MLP neurons of a small language model. Each row is named by its layer, matrix (up: input weights) and neuron, and shows model dimensions 672-863. Each number is 128 + 32 x the weight over its row's rms, rounded and kept within 0 to 255. Numbers have three digits each.
Before each neuron's rows, "fires after" lists the tokens most often just before its 100 highest values on Wikipedia text that the model never trained on.

fires after: ".", " the", " that", "|", " |"
L7.up3694:150172139119157113157175110101106115147137186124094120137208143158179124118116200148135093110143208130125135086135156126152111162173109098137124107097137100143186127049170117177170107149108134170134114182136115163137130124119115108093136101104099121183117158159163152139107176138151090117129167150081120079098116139135129160138129137111104107178175141167152152119157115126156100106078122148090181153111164132109084137147113118137071207105127114142128140152150171105138092089157106122151095177190077152090158107113121102120105128099059104093142146128080115083138144075159131080

fires after: " in", " to", ",", " the"
L7.up815:145092081157136117097155189162176129103124066136130087159090076093160129139129127110144166091093125129095083097068117164119091113137153132160185092098132148073154116138190134087186198126157175131155086149147096148216129167115032182110187180104149149101162028083111105137083104170139111149119171120080127128140062121104137074153137137132146080157044161125111134111144149126073128183088101139149153118124123163123090173191088106138123169137119113181151059196138114088105121092145192076190114151160143116133152138148128107116097120099040081108142108142140130143123113112199143140

fires after: " |", ":", " for", " ", " to", " →"
L7.up86:129189184096094143157149074098129148132152164111119149142112198110094139157073136125146154105149147104072103131137132154123104152070125160096103149100178073085174123083146172110151081108121111190107102136110117147164103122067100125100102156185145174139116091138079089132150165083051114139138112142160178109104116096117139119183123114150164066188112069124110067129115081118161139100129109127096115140146134144135154161146110119098101120124148115140145117121137170099153103169190187139113119171157129118118092131157144105111098106029148123129119137186109142148102146116091163151

fires after: ",", " and", " in", " the", " of", " from"
L7.up1711:146143123082122128161227177065154086131113111115023128095199141111134155135176143142122134101144115145100165171097183140137137127126147129109155127120168124045116107131173081146102129173138151134173114157195084144131151181118112119115181160138132134132126068106162095144149118119103104132176149197119147140142140151054141066144127122119171141121134133127073077099148076110151078097098175074172122121146181169120102097115094182162111140074171122192123061152124133149103100106091132152197095149108114112127111145173154141099182066083112153099095191140105151169070134143126098079

fires after: " in", " at", " through", " during"
L7.up2472:123111110090116165101189133100146141120073173174135115079182081189139129165157161122134135140092132115050118149060162170129093107119124119090085086150130134141145101148100131135149117077148093155154085123172159161144126130159125142123144180168198143158154095080110088107130081151151103081206169124139153106140113131084134068126161159154155132158096108095139098161095034141096137131126154077104127067099123203087072177125114099128130157151166148159146091138093129076148106105147133138167116162132168133212175109207117124086154137149116120119088167154024125153113162106146159061

fires after: ".\n\n", ".", "==", "==\n", "\n\n", " ==\n"
L7.up4436:138204130141157145103133160146122096117113128160120119100122105126120129114148108159167000132118073112112174150129128170077093170107126107136126141118114103158099145166141123178164111065133141164133102129095131182207127140141140064094119097180111113095145120129091093166104139178159118143148167146136115104106120155104147158157136038187169133147186053105158120089171058121100164144114128116100147119156118117104150136105160153053147168138150093103153101143027184077106084089136153162188093126146125135072113140094127100144162112053115145155145151157124152106153133126162141082

fires after: " |", "|", "38"
L7.up936:106097112160118174109208139092142128128161077159156192126158170186087163113141132116107083138118143102122137128099100169142141175111121074152126146131089140124095101117093131087153113070114153144141148088140215107111169139193098044097141150199145087140106110180141161183124160167157142122194120112119164099080130131052138101160140169143175107161133100136230139133087121110130172127127172081167136161129104142094134196103104114094144124113116147100142111152137140120179146081168161173134130142193160149149105176113085171127168064134124157106093113167107134114121096120113137095

fires after: " in", " by", " from", " to", " under", " at"
L7.up5070:134127114133104105050139091175151145144117142149162115086154109144146152149146113105146129115116132099136112146127179118171165140170138130084146133148208173100177113151160105152194101088137183116146146133134102151162106111158118123177139135086119161107127077096111132119115121149146158102135208215119132142135153122131152106165114093123105109160099123137106101077149087077171121103047139098131144112186165148126099136150133144123145114099144061105105098137168120128121106132134160147141137216146164106178111066136098141076143124148098095153099237127100107098144141095112102105

fires after: ".", ".\n\n", " that", ",", " However", "\n\n"
L7.up4269:143168149167139142098137106140093064097129138165137133157144131123159155113148142132119104118064146116146169098172128151148123120150191104131120082134118106112149138135109073135199235090125220125151130165102126190118124161150127013118137157144103111124126137121151138129112143122110125179130149091146115102151139146106081162155090110125107115163123102121197145132170186096159183142145112138154144127138121146061058102144128178056104151142146075138152111100115127158090101122097091135144192112128117101070095156149132048092095125130086139103102144125080098133175146133150139126

fires after: " |", "|", " the", " from", " to"
L7.up3945:157136127111156127159111026088174113134161051104092133117099133140077192130159142181146132103149138083124134157055146126145122135174168073144124107107117141109102155121126165100097131120146121111154139119148081101161141177097065118088116171139107159087151106070141111112078150171101142105120095123151097139153120094119113068172080141133157047212066085134104075077142078161157163103131135106106128095128115164118168108140105145060154072078137100102143147100197131104135120151119184116181115098140077055111110095137151157161147118101127143147132130145111112083121145109147161121

fires after: " the", " The", "The", ".", " as", " that"
L7.up5247:192214094131116120112106102129149130106144111138149075093122108168161204180144126186124116126158180142093179134126124100135113097144144175128199061075154142070128098104152102124181113161138148060140121146133127184163094145145138074126112085124117096119147142166162137056119110113119092126096154158109126141073122143161134148065129175139140130173153125081185105084116132140148150097089152153103128155118135126135073120108166101099125115145202131125168128137122124186147086201189162145140134130139083082065112077111207080120142062157160121095146141163128102110069173127119157138

fires after: " |", "-", "|", " --", "6", "."
L7.up4917:062135088146153124174124101099136066102125091110181147107165140104146201135126193163143138123141100115144131115061120161135123152108103124144147087114132109088146133127159118138234187113144114133118112085125139141120107128105120112129135168166129154074132155170092153152120097122096143112117092136149076105171171169159155127153104084118163084137143099112214114093174146099140150127166165095191104182083179161156129160107128107116153130188169143076115096134174121211128178158079141162203137156116163103177136093177132099120102057143150163131076138178147123145139145100116136098

fires after: " |", "|"
L7.up1577:136122098121098130144148116130133123156079109125172166116124141133125115132120117119169063119148068054121146104069138140112117138068111108149114153181107156109095125117146087105172110089151116123141092110132174137145125165186133082063106115157103139088150103123138127121129107159111110162172057169209099085143162152146155136092144156180230130107194138145188158133114170094158121086097184036101090104142102150093193095133117109138129094168150137090140108120199090142114143163102143162174013147136121149160153166136211081110117053090193181145155135157150140087099114133125180110